From a checkpoint of a small transformer trained on Wikipedia: learned positions, a variant of Muon for these matrices.
MLP neurons of a small language model. Each row is named by its layer, matrix (gate and up: input weights; down: output weights) and neuron, and shows model dimensions 0-191. Each number is 128 + 32 x the weight over its row's rms, rounded and kept within 0 to 255. Numbers have three digits each. A neuron's up and down rows have the sign that makes its largest values positive.
After each neuron's rows, "fires after" lists the tokens most often just before its 100 highest values on Wikipedia text that the model never trained on; "fires on" lists the tokens most often at its 100 highest values on Wikipedia text that the model never trained on.

L17.gate124:140185130136161115126080145124114129168075061111180128128124131098165151148119110173058107081097131158141154170111047159104080124099134084095041154095154126036118116151153035149151091143100124142132090106181091047140082171100116126150108137151069138157110140144069108134143140154118122118163126172103125101167168104139147121117122126116149115123134134122069059160171126103078140140164125124168092168159056132179067133111110094134148167131104136080132128104164159128134108180167136104142122142129064138124111131126148169118053139086103116157121101125117079091096185128126119116
L17.up124:166110116179127143117139083111116131211100121141078150114101136190149140134211115141080151141073106070112170143127152079102058103121132182145128169108120146161128158132101102150112157172112110134118136098150066149125118169125132117066156122116085155131190127150116150129099172066114110130129150128147122092149164173125156137072130103159161200127158109084169092150122181185172093160103111116151138118089155112137138138109172143137127165081107122112090215117148088132188114143155122113163143123104109118077071145085155194109170143086124129134135107141182121082166099217061126160
L17.down124:111147121135124138159118132169139153080141144149171092070093149084121120106146140132137119115107133142125148110122100169107128169152062114121161086089210108146080076085135168159110164144160079117115123150000118143124099069155147138185145171135155113156093159143114118196140085101128135060129128183155114137136128142116125111123129077087170065144126127166104162093127088073070127128166118122159094105168108120124123195097099116094178123121115169116131130191160176161096170076150123159073143163137136143114097081162076083086150129098088152087162136134084105162111179087135081130
fires after: " p", " P", "p", "P", " f", "ic"
fires on: "ar", "o", " st", "i", "'", "ac"

L18.gate81:132122197169155111113123146176089100147125100206079120079118126204096113122158102180125130107114091135156161129116163060121158155167067113118143175114165136099140126098136106174129169098152100159142116130230109138090101157110058123171180164172127131127150098093092181137118115133172107100185141111143126113083191183139108128103141120146137143133145163146135145125147090159120099133134137131140071155066103171186113168138126074116170138108020109165086086148117116144113148158142122132164147148104037079131108181157138100083132141152111122126150139118127114154155165063103108129
L18.up81:136132094110129161174149114131109090096137167130074121104112129093117144147156122064142097196152095142181152140198190123098112134149126089147104064151108099079091118111091178174171166089154131102126110123086108152098053100139058113150144065103162150121122109143181082104140145164098097159135134107149147121134085088147152161085085071118136183112150171152111092076144152135184138121164145077133085134128204188133118173089053140147125145129164098171116137151167138151133154159140118173134187154145097103112196119080133120143062137125072149154142116133116188131127128066135100122
L18.down81:144063153139131063099125092136128126160105133141100111126141165124177111161097111111088140160147134174198129108139178212163108147105136073078214073137135130088104148100097102150166151095072120095148184164154168110135137105140170093116114123157161138148131129085170100113145099121132198124115131134081094178145135110154140058085175120169105098142109088132136159170130195174101117112135125130149201125141121145115173153132135101151190128165176156193095165159093099135106119112140139150091120100144165173163110097129074190153109118180142176129168070135141197176130127162139093152
fires after: ",", "ask", " res", "als", " Car"
fires on: "7", "5", "0", "9", "ul"

L19.gate206:132124134088154183124151162143161133127139108138138108115080142050135105111163128170137129139149170105097155140109162103110099117080137096076126131161102119094068132092127064174156104120099110154113128070177146130062104183103146078136112161144112166107133099143072108141117092148203110127102110086159091144049134150109119083163089158082170161158161188132148140108091158120146107115128086180184113119135099122166202166120086149120104157206120179178174104049146100134089121149138126153107131095125144086117110137165146124127172101128134186095170163205079145115094133085149169103
L19.up206:064071123128105117102198164168122127152184154081174133152071154114173104137173159098136133134145124088041092151132132119082106158115131129156173172078112124193123165108147141072121104135160135182127060116145122100102180129156149114176160116147157121094126113091169158141120110082096134085152105149158100114148143154100136092119083170122137111111131161111164087110130118164118061075134125074087172133139141130138128187099130079174099167136172140100169147098121116164048153119097171093095158163095217147131098108191125103137148185137144097128152149144155108117096179092106166080
L19.down206:074094137119102144076148128065131114149164149105116147142152119089078066125158145110124117112103110075120116113107152115114125124137139159099168150142129099141142116176159128111165149168139156155184096135115161153144117109156077108152102137120143111183091115164177141088076165187165114113133171081130152119113128126220131158184192109150130068095083101167122144189124126140124149159092128123125151136053159160105121081133125174132168025096114151124101132181113220130137123061179119165140163172116163073173154152087139107096112115125158174134087124155118157113189150206134106144
fires after: " re", " P", " M", " p", " J", " Pro"
fires on: "v", "r", "res", "s", "g", "ag"

L14.gate17:137139146109161130138177084128115129146090109120137172119093123193081141131123075154124085105166176148114136093070116072169137112066143112116143136144144127154122180094134146118120134061080113076143104123166124088148156106086111093203102150117127159163123090150113110083105129099201069138143157144135099139113111111046083160136107091087154135056163114154123169117210138105119135089079112104141113093088109191189172150181130177095145157151073102167170167123078118128093189100097098157089145126181114090143092109136096120111147119119106148170137081179116096086131113087165146106
L14.up17:143158141140145134138133086124161118098136125115151143150076069095069101184048126178135105128127138101117136158146159093137103160104066065112189127092104099056132126088087157159172163115128082078148153142110135110134137065185112128102143152147119130195100169130162184147128128134097110067110123137139176127119198217122145121183149099139148129048092153140123098110155136114130161133113135143143125112114138128108078096133162104153187170125076076127074179143137135145158134086123141133117163178118114182194151127137094105125153144098118204123178126150063143112149092189178151133
L14.down17:189102132165164125105089163097058167086139109149153078147106180124161066099158188034132144133122161143101137154139117164101193152172188156119064173137135088157129084145147166133088133111115134139150087098036101129127134151110182186132119112158124115133133103096115155158135121108103098152104169129094100116080139086101148108116112134125137097145113092136137109154048139123090135113202169140102113184092125128069124192115144135089177143102151141111061105163151088158172095150149149100138169119092154094150142133107142086134037075152116107081126118108135082117100141133130103163
fires after: " b", " B", " wh", " bl", " w", " st"
fires on: "est", "ur", "ite", "all", "er", "ood"

L5.gate243:139166169100153112141116135175161047092150089125103163141174100115121192109056126131145115183084133127179097090092170093120109100112120113144179085118092116073108056116147101135084162091193112129183140127134153098085125173197196108124121159098152141135079152113145155120137094089131088124143144105166199091145130124160126085117101018083143129136097083136140127145167143154139096128163132107176164154127105092125074087102115118146126173097153145075098166132119083099111153141150138180134067115132081156101143147138160107106159168118151141159124061137110089180123081118112115162
L5.up243:160123180119155112144185146077120054144127150096101148040141150138120177112098134127156140155124156143163069116134140085146103125158116159134134066161137109099072105121138186124146143138087150180200158144173154148107171138123189125149141101099137086164111137139148152060129079142141089075131094140177204090162133126168062180105142128146120128102089118149144128152118107064134106111123082101114143164119133174084133136092144105157112138158108166134113093108124079093133095091193157170124123146156093130156167172145076108148106119190106107130069125155102130164074091088084040160
L5.down243:138153169083189081172153148160100062097106116145087132159162071105086192111113108112143114200085162142191066102120146090139095111107160136126148112179080103105088063115179142122088215101145134120165141122137142116081144193156182161101151140064160134137099156130165144119160135089123099116138147076177167086143079159167126077115127072130142119172095070132142154124153149159173099101150111135151146159130119093135077064072121136150141146141111155086103110121140085110143182158125163172124055107118094121145139135133161101108155153107127160194105090134116140162128087149107111162
fires after: "\n", " D", "D", " p", " feat", " was"
fires on: "uring", "=", "==", " died", "ersonal", " species"

L19.gate107:152081177099130088106160200091081088077043162132116168116121094111204112115147057107135148118110142122148157113108151086177137100084102126079102140126182157126143132091120111156188094156132163099136143107178040128191081101158180128107158173130123158154134155107101196136110190120121194079149168127129129128151146087141165113106142090133161120155098125109135172104136118158086164111091159217102144071164161147098100110144126113140106166115153133117113139109168138156160171125141141092125138091111139102111108147122101106112086075073117134124191166152189150097161135087108089146
L19.up107:142118148123079177109129102156192139134059079160104171126178094144120089145185105124126183133138175119106115162130166092153157084111088083138101166141140138123135117135079173156185114190113121130187128116111138154109143161117156105074143110150094160099096143120116099185107157145131127119100146163131185124148200118169096090091152150133173139184180155090091152169120107141112111172137146095149147104112084117132147178171111151085135089180114198119102190130143076124151139096115122128172132138176167155147092136129136112120212172139135088090122151108169142133118189137197040069
L19.down107:128194144090164132051167160153164165088199144161150098158138082104113162136151133124100152154173140148087160102123128101121142127123157165158142180164106122162144051101078137160129150114093085132128163065126111164053143103078152126151105121110109117099118163081143157121112147087188128074091139160134132174102082144142105115156166169121140149123086145129155158188147126143139156131115165159197155110122086161123117147095104140112071157144138143146159128141157134178126133195131135119199130113129144056144083128086185193116144097108090172076167123085108143134206060105087106120
fires after: " pr", " p", " comp", " f", "e", " Rep"
fires on: "ac", "le", "act", "o", "if", "in"

L14.gate152:139113115147151103071194157191092128079110166115134117151190168158100152120134103189150112186096139148150119084143115110135150143132188109169202171184141122121167148091082091108137124150146152175133123174233124135126129151145119145157090122074078087124143170120138118103126120212113157109146091163173097092126137160133080125060177091138147099136078120135149102134136131124195176106127187113104111100119131133153123107133150153114210154096143094179093103164128103167121098074126127202115126179127115064123141100130139140119072157180144133113096123087114169131095111178110105110
L14.up152:162145179157122095162132120170141111072141165101149123091141140114156123178086174153133141129161116144129165076096146133129144125106124096130191142181119156147105129092114090172125132144115155103120127158093126119144106132131140195055092144151144159101097136130138101138176076220115065171141122155094117152132140124120112146135116092134112147111024148111071098162113199111176195141132168115160097142107189110134092176160108142180168126075095132083105105175096138123161175067116158158069160185150097148103139133086129152192171143162169122109208129177112111140087148108167131112
L14.down152:071147190090128127140160153128092094119137133144124124165189173097127087193171122107040136108104153112132149081100111152134148111154144109158128111116139119144088139163135148103184161101131065142119083092221050106099097131137156046156090104109103139118065147131174133150100156152102100145079050138152125060083122095116088109102102113094173065098131146174149072132176080103149195143129161095163125145087100162180185179133102143146156144166144119147173131165108071141119115124113135117155138168114138092102148147141186111143098145141129098117116136133100168113088113167104144105
fires after: ",", " wh"
fires on: "7", "9", "0", "5", "8"

L12.gate240:173175160123110082091107127160159118073166134092151113119102115113092127178130200135140130122157145064118092161124107086110141110152196127097176128096085169133118113039142161116138120132121130169088152043130142051124145133171097041124165155144110133132097128165120107159189146100095075149113058080101103133145125142139098121105171132189109114152151142179120071172140150114085171167127097115145120106150118139139100135117098115141137074077125114138139104058144151088051149171147158161116149082155149098172129149131161127094073103136134169155125126137088139150120144065145081065
L12.up240:119091116132097150156161171090108103171171141129174126100112099168146182038103103168153133152090085154113143120107153118208140155183102197086097113104126129077138142157078082121114186077123125164103101138129067142098128138133176156091125106103123153195053086125160098121114158161142130125122128100134146116102142092136105148073132173124164072130128085099129079120114137108093095096124121116105100190095143041152122116060112115096150137142122118167136092104143115094161121131210089107086090148104068195106173185105088086133119155085118125099120060108122132122138128084120121124
L12.down240:070053129115170088132096109168151144090146143184151069136141182116142058172157158096128183145123178160107108079095082144104143163158142114116109115159164172086106137111134123132093097062150129091106126174130147143131153143072100131201120144157106133096181155109167154154166099131193144155142080114111146190136076086139168045147132139144161151097202106073136135121145146118104085208171087110120142140112130127140131187112119159079109135150131167153088113176130144127142036154133123129116140123145117155115084151184102177133100146187105126115126171157085103118129153143093127090
fires after: " v", " C", " P", " T", " V"
fires on: "s", "r", " St", "ts", "ict"

L15.gate192:141124148146083180119087134162100130122139033079156132106129154124077160106081117128069153141157171180059125127141129103159148161160121146084095154130120104185148130066100167107125161118139154081116055102174152100156084143160213176159125093141136165109176168124103081096158164118102155137105157138111131120138150166116146161129074119161156175159113100092131119102112148174105108126067133134130188139139153107151131120168126113051078157124092139115154119148140131154104090151158151098155100129139196140173057149182155159110141116137090106174124130101064141146195130062154128068
L15.up192:133136118174078071172160155160129155176129130091136136155129087153072077097169104096122181200141117164100170063139161148145136099143084094145121103168084200094160113143120126157096141138103105159094136180163092139174126130080145146123162129141128166095143085127138182110178109091125135057122131103112130119082140092113094136103134128086121117106141133151161172104150043131107123155167098076157127128114116102094155164161116109111172122122098097127097147107106081132138080088112122115143062086140178191214139090081145120089152162051141154134092114084056120113149119176140077142
L15.down192:129107114169174186068135077046135158137107048136074118125138152172114135150165158103163107162092132168147083128115096145128106152121107163132148104125107093061125172120177142165103164177127131119147136127098110146136166088211122120149077136163196076169122138181105133128121079119153163158119186131178091113114131107108142126176120080172147138133153113121127131147090176100155188097112127176104078205138147142153090139185139095117205117156143090080126144087176094128083147153158159118173134155122172142172163128146132090144124141132088093147135091093092149082080095068130137121
fires after: " l", " t", " n", " S", " U"
fires on: "l", "e", "og", "el", "o"

L15.gate27:161152096074140137115146137096142112141132159207132129173131069135148177141170121127073135107128182127100099072135139093208152129091165143117071073142122167133112105121080151129115126171122130146115140105141109159121163122144093160109104125138078140168129145133116099159156124205137171159149129189169153200134146116128161148077157160178140132157109077113137113081145171079088141057164138122153142121106137134135093171123115099175184111128102145090155093180137142078122161139143159169214049100063149165152117188061126115136183112135102112142095195148123129105155181094114138138
L15.up27:118133158134074149083136078088112106171190081124084140122128072170158217184189142105097176141144202142225148152105148121154138069170120153142090106136168169146165077139128123108145188106103109115110130118120173115123159141121108228105137108154150114082123113115172138136110110107134168129155107157093119176101130144140086161074121160125090139169078161124148138097094206149084088126183154173139118099165194144131102156136120115160109174141157076113136151093143082086132129155155141132194104129098121121127084108100149086147113131113068142114139159105145135115151183151156150143
L15.down27:103097113149167148168159176164084129061024126121133160118130109145120089078144131134129119081163120047171152116081163177145109116098072128112096147143082130149132145133163135109146153123106150190154123118115122111162176111126122115130131141144121168120009139125069181099166141149120162088114158122158075168105153162037109122151118178097166141152119096109114102140163066124104108142162079117178165103107098205149125122145123068134123083083132159158154143126165136112164142112092097139079065079167140171128109108126133147068160078110114146178077127094125116127134118130124112157
fires after: " p", "p", " comp", " P", "P", " qu"
fires on: "at", "ut", "al", "re", "et", "ec"